Weights of a small GPT-style language model, trained from scratch on English Wikipedia: 46.5M parameters, RMSNorm before each block.
MLP neurons of a small language model. Each row is named by its layer, matrix (down: output weights) and neuron, and shows model dimensions 176-303. Each number is 500 + 25 x the weight over its row's rms, rounded and kept within 0 to 999. Numbers have three digits each. A neuron's up and down rows have the sign that makes its largest values positive.
Before each neuron's rows, "fires before" lists the tokens most often just after its 100 highest values on Wikipedia text that the model never trained on.

fires before: "1", "2", ",", "3", "7"
L11.down161:496494506475509515524508454491490501470502490479512488507513542520523540490499462512496538508468524509537486482498478445503531510515506501507510493448471513397505473519499474486487516504558435465504483520506496523477520502528494527445463506503482537436497493480529531504473485525511514495531463454427514495528485514505491521526540493482505465530528489529494470497470521523504519468517

fires before: "\n"
L10.down814:516468499512530501502518491492513526484501504491490532498566504528480471473460513505475471507488497490509475488484502486498510506492483506509492508489518526718488496485518502522477470485506746523509506522498483502509496504490499477498524496499514499525503506488522475511507465518502520503489487497477517518468527528490515502504524488472519525498459494492495489493495487503516510510499

fires before: "\n", "-", " "
L11.down855:494490490506492501511542472493487485485494485491517506504507499519510483478495502521495506472514488524488515501493483486487487529523490469497486500481495514734489514498498491540497515504498793493504484490491496504515481489507507498512495519513486499509502513500509464524507507496512508484492491509474512491523509499519479488504492487461505463491493499499535494487500486488484515524501

fires before: "\n"
L6.down536:554463544481485461529435483473505506502513474469457497472502464498475458509485514498480528586533549470500478479466509498507506479461481509486478480497486481579467509517508484510461495478536540520507510488491493521527537503522495553518536514497490534513538539531482523513473526526520474525503501482497497477467532491453516507544495521500532502473485497531509551495511474499491526489530

fires before: "0", "1", "2", "5", "9", "6"
L11.down989:472527516465485493474492489514472517513477452504533502475488526494535489474497509545501508542501525498532479491473547525510516496509518479493501446530485520441495506531522542437519497468478487492518487488495477513494495492486488508541467487470480502485498514510545527502485497483552483529492519523468476509508492514527477508511508454496517532470526538506500537520562472515510455510487

fires before: "\n", " She", " The"
L9.down840:485480502513507471515472494524485508527526484472491507529493467472466478471499501548473504527511533547469517511495496523494531509490515529471478472486510477609453528470499478505493529499451605500481516486464518511536519495517512541499505494558486506478507532537526500475477507545504498512515496555505535471489520506489544458487495497468527500517476541473516484496480466519514503504511

fires before: "1", "2", "9", "0", "4"
L10.down58:476482504478499523528491511523483471523484451498509491487535513488510507532478497466481525501540514503519480482491498503524526460485529496528504534473499525421496488467473469473474489487509367448462456485512484509469486498525510513495511522494490519531493486490486487475488508495491465552513486453471500497522469508490524532520472495543480511518486498481489533471470482497501516491482

fires before: "\n", "-"
L10.down970:494473489523488443491466552480501516473515455524485538520516523461467524464539540506512492553480519500494481485514473505450503500462512501552512515494495515608508514497510494517471510498491531533516509533526523460506485503487474515532474489510517537514480528468511537484529468534535476516517511500514457524502475520476514529491526493536495514500484525526484496509496487494476493502516

fires before: ":", ".", "0", "2", "4"
L11.down760:477513526431489481479536505499487493486473512438514467538495504498522521485482513508509482497506544505531505442548469511533460488511515503509492467491478495529495500476527464538501481451505539505529540495502479512536503545503538479510517508458503514452479505478478477553488513539547511504495505514557485490518463517511478486493519517480492480494523476539495508427516499540512517519501

fires before: "\n", " He", " The", " His", " As"
L10.down702:484487517500516480550469481486496466499523480513498549485499476544484528505496487510496472517511495468511518504472505504504512490488513478484519491523504516614464464477499525478494574487464646490490511496499491523494484504501490508487526485505455464520474491503463506491493472482506520517541461590473538452506477463467513490513519521524480512509538525465525448549469503516476521504497

fires before: "1", "2", "0", "7", "9"
L8.down512:511528469482428504512453505489475496516535476509566471457509532475529489532488487530527569504482451494511524462522517470509494520491473484476508508540436531493533520475482527495488491479533580552521500475507492473480468511493523523467470529503473534483514488494503521485489546433483465498452501501458508549525480493504518488495492498484505508502493513474446498475467529488488496499492

fires before: "1", " ", "2", "9", "0", "4"
L11.down502:497495500492488530491520514490502519506510490485493493482535496508466483484523514508506522508487490516511495494477491486508488512485493503498512481466502515703520490532517495520520514459511794513529494495511523508498495504521476508503497492511509522507487491507467508482475452486506498493494512494500490514492520502516497495501501483457494519502499496500513506507497469482481516516506

fires before: "1", "0", "2"
L9.down307:498450557505500512485476469519509549437503481524546472547492539468485498494529456508480512491490528482505480513467522486521517512499491485516503478504467457543559493518498473527495529513476537507516508455528519514483493496490505523487521496531507542499476492497529476496448490503507492514460517498522514451540505482474546496488531489498503496500494527508490524496480494502510494522520

fires before: "0", "1", "2", "4", "5"
L6.down97:490455469513496507522504480480547492502465500475490545488470502482527447485491542515465516463479508505536507453474544505490492467505529527495457486477478495597488530460473517510516502505462614529511483517484527492506516478478456516499499548525498504528497489516500520522545439497532501518491469496505503453529461489512481488454510518500501499536498463514500476479501510515507513537457

fires before: "9", "1"
L11.down370:491456512507551457503548441503499526513490492502506477516481501487505522515532487504520474532491502513503460517527458506504510468518458528495505541473507501500551451516512499524455507474476508468534506532487536526440559505438506454464498482490502504480482465529510496505496509502536512460495511489499464521491541462548505443470501540465501501509519512501466508515450482487537517525477

fires before: " to", " that", ",", " in", " on", " his"
L4.down128:490473497516517455534477513524484454472465508455508514500494529508494549499493482488485512488515504507465471514484519481472491527532499513527517502499482511631534480511560481531522499494493601527494526533536559510511525472492532498463473503543493518536503479514461502486501545505513479516486512515528535469507498507512490491447473490517488510507524524535490481513502451503491464481524

fires before: "2", "3", "1", "0", "6", "5"
L6.down133:470497498459524493553492482481477477498512523500483458537509499516491532486488484491490487495488496481510542508494537506450513509527465491513477495500507493504473556490507480509510506542495539503492506534488519509512496505559512515507499502466498479534504509526482452531470484499441490485505541486506489530532527544471499460529525513518458479493554492516540495487514553519464498517454

fires before: "3", "4", "6"
L11.down953:486481459466483484495508507486493473472492505537545512498486503493503472531457516477513499528460488527456463469510484474490467500511485512535454503483523531422494517487509497470438526527535429523487515481482482487488474477524522513469503503516526526497505515536518488485460469470466494447504486511487487532497498512522501452508478501447504499544532496511479481537456552543516491468473

fires before: "\n"
L10.down939:508491504484499496506507482498517494487492483511499509496515495497502493451494505500502485513484506486496502500486497482498493502506497499500491501498487497631505508520497512483509493490493911519516489495501492501507494511503485519493499493488518506488496507504520508500493480506534509494488501500504500497502516490501491489462496500471503510495501502501498507498492503512494494497514

fires before: "1", "2", "0", "9", " |", "7"
L3.down819:501487491498502518521467515485510508502518487495474499510503513472537515498491493532488499473496528524500501460550479495514477488487490519507501490497480469668511534541471486502476500532498700477527486498484501467532517510498499466530477504514443533477503512497494528502508481518564505489486503470562528499471478494495510481495497525494488502472526504527489510468485516511513540516504

fires before: "\n", " "
L11.down171:504526497491446500498492498500511498483529507507490533457469527523488485456483481489505501519494504519505467517523541464506514536528492462521532507492470495657536510499468497472507525484484648533495507502508572495498499474522505536482514513507514499524472484527508475539475484493508504498478472488476521494522461499511499478499491511499478480488495476506511469521500459529466487531494

fires before: "1", "9", "0", "2", "7", "8"
L9.down587:480468495498543496487487529543506515474492500468478483518485536504495519517489473527481476475490512510513492486485511489498473504482456532502481521467537505536530478465516504482447523503507503469540501490493544475497501497468512479473460492530534472478498529500514533460503531545515487463515505495509513490506501484541552477496486528491527478492468489516514530502484492506504471481496

fires before: "\n", " |"
L10.down606:521462494539529488523494490489512511547560499491491516509491534523481471446469479515506482517526513522484500496500581513531504529517534513487435484471524533522472507460501538493487541469473661520511497464517564483483465504473494522523462526508495519471533488479503490496469497524484516513519468529473493457510508494503498501518502516489471487505486549510507501469500498547486536490537

fires before: "1", "9", "0", "2", "3", "8"
L11.down355:478498494498506500480495463489486482463506502473499506498514510501470513545525488473505476523473503485523515542459467463481522546502502523465455494494499507442457529534522470508464507510532446488497506494503487530496564473518465479489470505511476530464529525487559501504529493445522487476451488495489527520496535454479437516516518502481468493507486521479518504500485482537479513472547

fires before: "\n", " The", " It"
L10.down462:496492476497496489494473501499489478476523448478495530504501492514473483464480504494506497508492520484496514508510489508518470487488507505506475506486507445693485513481513485456489490493509732518509504487494514496511513500503488523493493506481492537488507497486517490494486511517501526503486490513490495486495475465488503497511505467512497482466511500481471459491497528525507472478536

fires before: " in", " to", " on", " from", " under", " out"
L4.down223:466473504511497479489482477471502449477502473505496509517523512517485503507515510499454485501488526503494484467455499494496461503475496484479509502503520496641534468557508523539519499470496547529497518458485522471479535437508574459502500518527486495528525501484462521520455518516507508524502537515509552502484571503466520493445494509492500513495498519501538489510509429532523494463484

fires before: "\n"
L6.down340:505455518505485463527501466474492491531573497519504520464518496493484489430498527516452514512524542497476506539472538494488484541513509522486514488513483493517490563486464509536504511483497571510514517522488499533507481519497477535524537518502508522478512542554505509503449493500511463507538519521519529475502538507451514456544488516489522485482491480509485529453474465530459505505517

fires before: "0"
L8.down160:535526499482518491504468510456504517487484510499495474499549536507486549511507485493520497510497492470539527442497504480496529516512466483508511494478484477491514506479523468464487504509499528515495542523499488533468518488512511538512520481500512465482491473507511515488508504486505482489465516517486535509540486516476504517492489474485502480488478491523480510528494546481524504495459

fires before: "\n", " The", " He", " She", " In"
L6.down878:453505482496515463528506470479527474518542464480519511465505491529488492478522529490523505514521516481490516482493517485514495491464524517478490502498492485625474487516498485458509510474449656507470526514503493503535495490534496522526502485487486486522518501545540491504503479487544557514491494558497480485526474478453517456489538452508498469506493511476491476510467512491472484464517

fires before: "|", "-", "\n"
L11.down645:501514495497499507485508511507527511460514511497487510495521495530505492426489506499522504489474480499496495509516465497501486466502499507506520502517490480453512523515507504493509492507505885511516492491521493497498492485504498506507494482510497505480501492497509495506470489490508484497480495502501504499523489500504492497456493492460490515502485507499507490495492516499497497497512

fires before: " ", "1", "7"
L10.down916:510485475489536477507519495505500514497525486511468477513489509486546471530496518474469496479486481505535487489516496529531498453469537509480488505522459478535506483510497514532515520473518467487453458500507484489511519538474511452474526517491516490508461456506476514533476510526550510497476449514523481489507466454525514489497519509453491519512537565527465506490483471475503494505536

fires before: "\n"
L9.down270:478493513491484480490479506532537513478520503494481495471475487502476485421474509529503497514477499470516488481497488462534509463503491501502478481503498464563564515460466489541518510509461647536486488490459492521502486517502524521511555480477509515464534522503499510478446488463510517496511535506504519479487488489472529523520480549499504523519494489485498526458471466501506453509504

fires before: "1", "0", "4", "2", "6", "9"
L11.down974:433469489513531489568465542506501488458456498547542518499494506491462487506483491471484472489497533475490496544472528479518476484490493530540515497513514546469497546488467510480503507485501460492509481479502496490504517485521517493460488541471491503514554513489513484500478519489479448457490481479499512484541499535493474505510462498460475514510496536501519510488482522524491458524459

fires before: "|", "\n"
L11.down115:511499495493487523495521515494486492490506495499489510485508500510508504467504506497503518490489488489482493508483500502499494508503502492498493497489483504644495494518502508532509489483484878491503492510502489473501487492514509512511512507500500494529508504484474489505490493502511501513510498509484510496498508492489483500487517493480498519523502501492525504504501502483472522501511

fires before: "9"
L11.down916:516491512498494484538518467467482536513503491483475476474506507551536483464488506494496507508462520523509484463500497533491471480468523476499526504493514512566515475511536501541510491495503571477471485509492487522488485531480466451493489471533512527477519492507495484509495445489489486515500536441500460531520535480517480477494494489498503511473499519476498499521488492495540470527497

fires before: ".", " |"
L11.down201:530454491463480493530496506484546483513502530473484512481525470514474511520525486488546538502508515509472530488502506503489504487504480505452501505490547491555481502501520520528504480526467551447498515535481480512458464539481546450503509458480500474485465508475555517444532532479516532480506520497504531471511478511470523496503530515497488480492474509515515437495491533455465486485518

fires before: " ", " /", "\n"
L11.down959:516504494481521524541539498497528515489498473497542496511510501448503530513489456481528474467504467500512540503550518502516552500527491509499496526529466508634501504531501494482494532508511652509499491494512507460518486478550504475456500534541495530523513486524494449500513496511486501504474493480499500511525454476495462479496479530537522489518493518498504510482499483473508496520480

fires before: ".", ",", " and", " in", " as"
L10.down489:480511484513497496497475506480444463507503516495495517510504505523499526522514476498480493516545515479501471479515478502492502484504488491446524481504533477702460519496504493513499521490530654486533516482500496520501483491459488502511517486520499526498501523504515498542492510511450530498504527510509503500528491462514532536502509488493488505497492514489503454539514481506533510506493

fires before: "\n"
L8.down285:501470481509524458498477517515554483486498500513499512497496469499454572472461522516506440475490535530501500511507484431530507509481519480509513514482459509489535513496460490533509528518466500512505541521466457512538496494507515488509529537473543497486521497503528532554519480510501483515495498530538529504491515509506533492505487518486543486512487509541519516476489503540517458519536

fires before: "1", "2", "9", "3", "0", "4"
L10.down345:474461520516507526499564487547547479519480487521485483508525490508498489506479481516487478461472486499530474503509525551482507475498461495496565530459505464532529470509482503457512556446467530525516499521494491498487474497456502498468530548478535497501480490512462508494518510463484485499515475506484522486507523506495544487486528519482491486459486467493476521548491487481479526474474

fires before: "5", "7", "9", "0", "6", "8"
L3.down126:483500439546508450523489494481507487480508506452529471528516516536484543497453450470494522545543493522508490463476482530543519514509496463509500496452456495487504479488496512521519563466504577501550545490499550469519522496484518476535491479500504512482499502494451520535508488498493476481476502449526515522506508452489489460519504499504508527468545492520528484484519514482496486507471

fires before: "\n"
L8.down672:522519464497496499509532483498508518490492519505494543499514502479499515493469523505510465511508510492473540471474472418501542507512516524476459528454468545577481491510455547464518512537469550463480537461488478466538501522497496494493499486485514564485502535494454545484442516510507487506472503560491509476476542513499520449514472475522538522501466484531504500484483462514464513463490

fires before: "0", "1", "2", "3", "5", "4"
L9.down35:459480520514489512511476500503528536505452443482572510541469486485499492481528487545455501444444479516538478513538477526469499516504460502500503466529467470556485509521498557476486486523496583477514535446513474475512517499504506498494501505494524482493480493530548545487469484505526527527510516483485495489536485469466499519465512501471489530476504504501520541477488498503551498516493

fires before: "\n", " The", "%", "'", " It"
L6.down344:479472476506466471519488517493517483497522469467497532513515484493489499492504481513505503519494492527468483486492479506496499495487486482509471482477500509674494503514492494494497492474451719522499498520496528516509491507497546517504480522486493487518493503517500511518518485477503505464504491513499490473513478470481514503497497487510492470505474466497487498489481473472537490491508

fires before: "7", "4", "6", "9", "8", "0"
L11.down175:513458485557521478498531519491498482512504462533520524541483490482486465498514505490527500516502484480519512492463524495492473521476511521511540482495497479470498521525491541484484518472498382501519497450473497472535496475498513534508544479489482558476523520539525485486463504430464463495454502481526519526492495528523512440560498544490534465534557477518541486497527511516507526518471

fires before: "4", "6", "7", "5", "0", "8"
L6.down296:508534480514482539486512492467505513511517501482505462514533507495485493473503465502512479554553485490535554521500495504500493544424487490496516511459488531572491473489537503522500492458503640498503513506507503532504522488520467455523462477531536475506515509531486463538474476471475542536503537466460504513482500520562480467522460485496501435458541475496506483513523510465449476519497

fires before: "\n", " In", " He", " The", " His"
L4.down86:517498495481512477497515474480463465516481483506499524502474481512506496483494524511507509502514538469485502511469495545497534505511475517524488520549491475529488471506565517513486533515470585492480507506520478502510547527476493501482494504548505520540507524537510486506495518497549480532526482535492480466501473508533532504518530494525481521512483559476506478542436513479514503455546

fires before: "\n"
L10.down244:476481540497493496502509515539512482510513515502513502518502489487468488468511485498523480516476478492457503472515503540494503481497500535492491486527503467710511505522519483524505483509495793531515486483493474516497489506505482517507510485503501487501514488486518469519451481509490514519481513483493509522478494509505510505518514460500506535489489520488496507492513471482509505510501

fires before: "4", "3", "6", "5", "7", "2"
L11.down870:522499508529511502513511456498541495526490487525473507476530511525472493488447516512476505471456505473522521522477483524521494448530462510474508483475513524379477482501502509438465530521497361531510494505531481438505466489500486539534471490507520532511482511518475487497477522484518516516468496507527471526487449488476466514517487489481475512517506499491457493501513536502484502509488

fires before: "1", "2", "0"
L3.down916:441449471499467520497519483481531479520508508500521469453495515498511527446533492485510516521543510507525517490456522522492517511499490509487511501496490534413548474508486490529483494447486599488512525469532476494488478532481502487490521462507504524487488506492480454513482499487509487492500489501501532508559484529487522475488484508496535485464540520519483521491484507489523449487500

fires before: "1", "2", "4", "3", "5", "6"
L11.down477:455479511506499500488521500532531475479496487508472473490503521535507477516469486505510494480524521505539544501538521487509493467484454519478523482474494508530520485475499514469550481472502537500521499457525503473528478492502495535462467508511462455516532461527530550511491457499508481462522474488474497526547497493509482492499520507501483456535478526514478515495521475514521510503471

fires before: "2", "0", "1", "5", "7", "4"
L3.down637:478474464508531478481514509500496513468507465510519510530489502505493537528467509482514507495507503513479501502512496518503515505491515489459489520481517465531497515485501461469434491474487750490489521472519556455518493517483515436507515471505513520474485501480487498500530467498521514494453459445508498492487532461503506485490513482490465501516521486510497500444483499551528483485502

fires before: "\n"
L10.down438:511503507488486475501493502509475495488489485515489471507495527502499473442522514482526500487466507481478498483536480483516501504518476475491516494479520500751514487532507495609523506534505736547514515472529492483506495487493494516481505501518513526489500523464508504527485460491496489495488491492489494502518486516485511514520531496493489487494493511501478504484499518520510507507544

fires before: "9", "2", "8", "5", "7"
L9.down131:469486519513502452519478502519516494479500479513484476537484510508487557512510489434517501475493510497488507472509495547494497553508475536451495499550499465498490551542471455546539504507462554542540527485530502489453509493501514494491495497525479516483515490483497500518480510528473504476484499520505490508536498512522516477524535493462483505482482505489497496460457501500496494500472

fires before: "0", ".", " |", ")", " m", "m"
L11.down927:519507497476479493463477539508511449531481524485531460509567527502523508511495507594516524517513508528487487467492512506475466535475449478512468510516466543542466452494487525487473481474468485505508577564506509513500533505528436527495514491514515454510534492514492497470484515489470487472470455512473524497481508482489476497518486472479484495452484493482515500519497520435483489501496

fires before: " ", " the", " he", " been"
L4.down57:514464510501506469522493502494565516489487493522481518499483472558506513462527512449525474523475474503507533499500440511507503498487530471483512548516544556573511518515511500532500533462509653505494514469521529509542514498540527482514521500473515492506493448488470507489469494502496526509507459518470504504494466512501515462491527475493483493461452518471482491480507503460497459492527

fires before: "\n", "==", "==="
L9.down884:505512512477498516470499512482518484482511488519477509517515480496478493463520510504514477506475498480472489479480500462494459522515494494532502517477525471521554530490482512462519463461474628506549471477502476484504501511497472492500465450498519526483504466508521498515480507509554521500473515507514489493515504485485519471429531480454506531480504524507495492492491489489493489498528

fires before: "9", "2", "1", "0", "8"
L10.down30:480521524529519455496492460503525534479464509491517511459487493484554524520515541478494501453483473515479521505479486472495496516519531464502493506513502463544504470503502500524529521486492555509484470510474507531503523538468505450491481471490458553493500518527522482495574474510516490521460489493531481470483538483488493530453561497457511505472462449510498506449452471446537455502446

fires before: "1", "0", "2", "3", "4", "7"
L3.down926:500476461534494474476475522525521521525495511509508480515501507479470479466518541462506513478449477489478504516487473492521530512500504519487476515486500466682497520465477466509480517495498636474478487469501525523496495497476502474528485503490495532533491540505501517521526493498487517479473503507499528485496510527488491499469502491495520508494504479494543499507468476523485512498482

fires before: "\n"
L10.down206:494515495497494494490495507472520501489492492505501507478528486491488502478495487479522484496487491476497501486468520486503503508504501500484487503485513482672494506518490498498519476502517858521522483471498489502499499507505459523490483494500506496484504480501512507501510497503528492503471495491517516519498491492495505509475492518470506508495503496496462505519497488483513504506507

fires before: "0", "1", "2", "4", "3"
L11.down310:474491506504497549513437497486496484503517480466471452463472518523511460505459515542481498522461518511515502506512495504471482493495475439461514465471479487483509505465447497470507487514497445521512515539520503504541482523493482533557497470465523506507535517470473472525493509549476493505479533519459466477509496473488491504529556496438511505486500481491503530530467495490546506477485

fires before: "0", "1", "2", "3"
L11.down798:519512518519488512529509517522516437483452466510551483498514531475527500500541499458526514526480523546534447512490480493521506567523472508479530513499508480490519523523450519480498510490457474495494505496509492447486516432449454499521509507439538506465500506538505527474473509462539493499476518484532503496502541518506468521545504498433472515531492556530492511525535477527506497543533

fires before: "1", "0", "2", " "
L10.down120:469520530534527536490481504536530493511494499511530478517478541475478477486499465473515504515445498492475510504501513517508503462491470493511482482489515556584549504513469519516465475481506616535530516475519475486505504494484516493500523490510495520476488497475514485489488513528539486521479474485520472502515508534459501555551484546508517492546507542525487505509523459542526488469507

fires before: ".", " ", " before"
L4.down363:454520516513516453566479506466514488494514477500494529486528493523495556508508468523519481538514538501499498514470497492502505503518465509491525510513517522574515521543522480519444498490484568515468481495497494484510508522504508456466531543538515488528490489546470510506498520492517530531490481467517483490524482502522513480502503511456476506481471521481509484513507486493489484526518

fires before: " be", "'", " not", " also"
L3.down530:514534533498505477527519516499469506505555484488506524509473465495483510534491489505503488495469505531493535529529504528494450511472500479516466493457572498498504516514501474458481515522512370498500480509523502487494520516525532479514429496491459484524527499479494510520520490515532530507497482479499459516509452502468484483509501482519490492523451472476572513530464506491503582539515

fires before: "0", "1", "2"
L11.down732:477488505484486526460491500531491513496480486503527488466505506512477505497515523508450533511505499472530502496448482538499478509545490499511482468487508515547464481517519487458490530509475691513477558528539483497500540489522481473472501487473479487463479507481506508435496515467499491481509490483458503504517487485484524531495503506555496485520511481506473504487520490484502511465477

fires before: "2", "3", "1", "0"
L11.down756:483529497477520537506493509480537452476463503508535497479538454495511500552467482488519503485477484504519462461510493520484533474550482495506483489473510475486532486532445531522435489503437481524507500467523548485454482473509496481465523491501503485499505491466548523438502513504488487492485532523485491512526540537458501501525480476494462544492464503517487544551428483504486508477488

fires before: "\n", "-", " century", "2", "1"
L9.down995:554502486494480511493499504518552438538543519461522477472490473499499522494525523506491485494481482490468533489504448458538493486510490487444451511471472478501515523513478461495527512517537557495495487500470432507481497549497495504498518524499472509494463471515500482501435501458510510515467516534526498510475459504498486508469469474480463535503511457470476467445469519443496510492504

fires before: "1", "2", "od", " of"
L9.down22:498518483525555534495506535521487521473458512463541503492513454475479509499477547483496508484492531514521538514516468521544488529523542541466531484484421530551527495515505490484540502509562531483524509489499534526486518496525512441500521532492521542496508481499507499490511504482519504465485523472492531484499502511506544501439521541489495495478466490494546533450485502496511485499490

fires before: " in", " to", " that", " the", " an"
L6.down877:518475495498528478522490478474514499473551508472511538503509459497464524493472527540490508466489502506513478499482467484534473563494492501525503530520489516576485544540547529558492514484481591489519530509531516485524518475482526468480498482514498464522484492512500541508500528514495495505465514517488507529510542485532485440499498471489490529501499499491509490525529468496503487462508

fires before: "9", "4", "1", "5", "8"
L10.down781:466462490492498522533465478491496452504502434515488490486478528500522517467521485492507470497465533500544493502480477548515485527496474499542520471490514460495519446521469511487497507495464466505522530493465486478485505491455453504494533487499521507444514508481510483506510470527497494541523473504503517493537531473483507520584546510472496478525491503515510474502527467531545503538523

fires before: "1", "0", " ", "2"
L11.down481:501483508542545508525474516528529456478466466505467472495452536469470470492513503537482471495445475519451509492487516493487540474528491487498498520514508520473494505451461500479525505507478494497513503533517535491537509473512505466551519519484500484494493477524484474477483495496469501535495514502452529500509516480544456510512528486485483521519487482519501506500475497459537480518525

fires before: "1", "2", "3", "5", "4", "6"
L11.down472:459479456496512453516483488533493492554508488487466512481496490525467498511497517511493474479514497483503512509525493486528509547500499545486492468496515497489518521441530458452508486485518601531449457493530560465516476465520473496515481523497488511485545468536520524480487501490517559512460505520452478492496479466525517439458503511504502527514522505504468501498515479486532496515513

fires before: ":", " |", "0", "1", "2"
L10.down786:503486496495482489489525500480444496494500533511493499457473504502495461475536492449534496533484532500508504519478481535547524522501471452522490510486512511470516482456502569505503480455492384497513515534509523478478449506487481498506466530490527514522521510504547482481443538479540540530504472514508526522504478512475513508481488551441465508537507545521458506532504503493490482479514

fires before: "7", " the", "9", " ", "8", "6"
L6.down171:506475488532498461528476507491512458479490492474508502487508491467499544532451435494502525485523479505507530459495528473500477510556481491492477510478514531511502505454504509502504498489439587490449490499507509491505519464462521461475494476491516477495499514500489534523511507481524506472512503475487498501492490494518503490524496543516469482503477468506522528527447513483504514450499

fires before: "9", "8", "4", "6", "1", "5"
L11.down440:462509491498486471522499518477505512505489459475517449481500480505518474499490506537445472490501528497515498510519489490542492468497526468478501514502437506571489489498533508497542518476503595491534539463527489494492499475512498518496533526461471494504505503499511524537503496516474478488466505461514459514464523490461461525454487491468460463525504517504487489490507518498482507535490

fires before: "8", "7", "9", "6"
L6.down448:446489519518487480495494463474550475476496541496488500517532517506482551549449475508481512483503492508521554500530470469492472509548497468490474521499491490493506501486524516493488500533526584515516489482509556492477515496513502510479505491496483510521523468457487471526499477524484470482483514483509508516508511462497461526480461517492460503513550494513497532505471521524472455539492

fires before: ",", ".", " |", " and", ")", "\n"
L4.down746:541470477496476516539506545490503483509506433490515481474493493504502498488515482514504474505525502517515468489488494512480542509545493509526491501477522495713466519485506518608524480498530630492509503505523451454498469502505508446505472484502501480473516458501498462493554504518506486517520505513479500493538449507531517520478503522491477492516501526502519477525502487506529503477501

fires before: "0", "s", "6", "2", "th"
L11.down1005:560479505497507538497510491509515481510473491522511467508525490485534513483516478497463542478483497526489496500478512498484510534481481482533503507501490483628489468489467513579497479491498640463523482511480487507520476511503502518511515507445485532466494508522497478490480507511492500510480518506522523463489529521483450506494536536446491500527488495510510515489512487485448489532493

fires before: "\n"
L10.down604:504496501491499501506497488503496486490493508511500512512513508508498491432504505494510489502488488504506497498491499491492501507520495480490500512503496500643502502508510511531512482482502896515528506483494501506509500512520485497491502500500515532495502490481498487499516468489531507498489512482497499501496520498501496499478521488484504509494497511503499502494497521508491493503516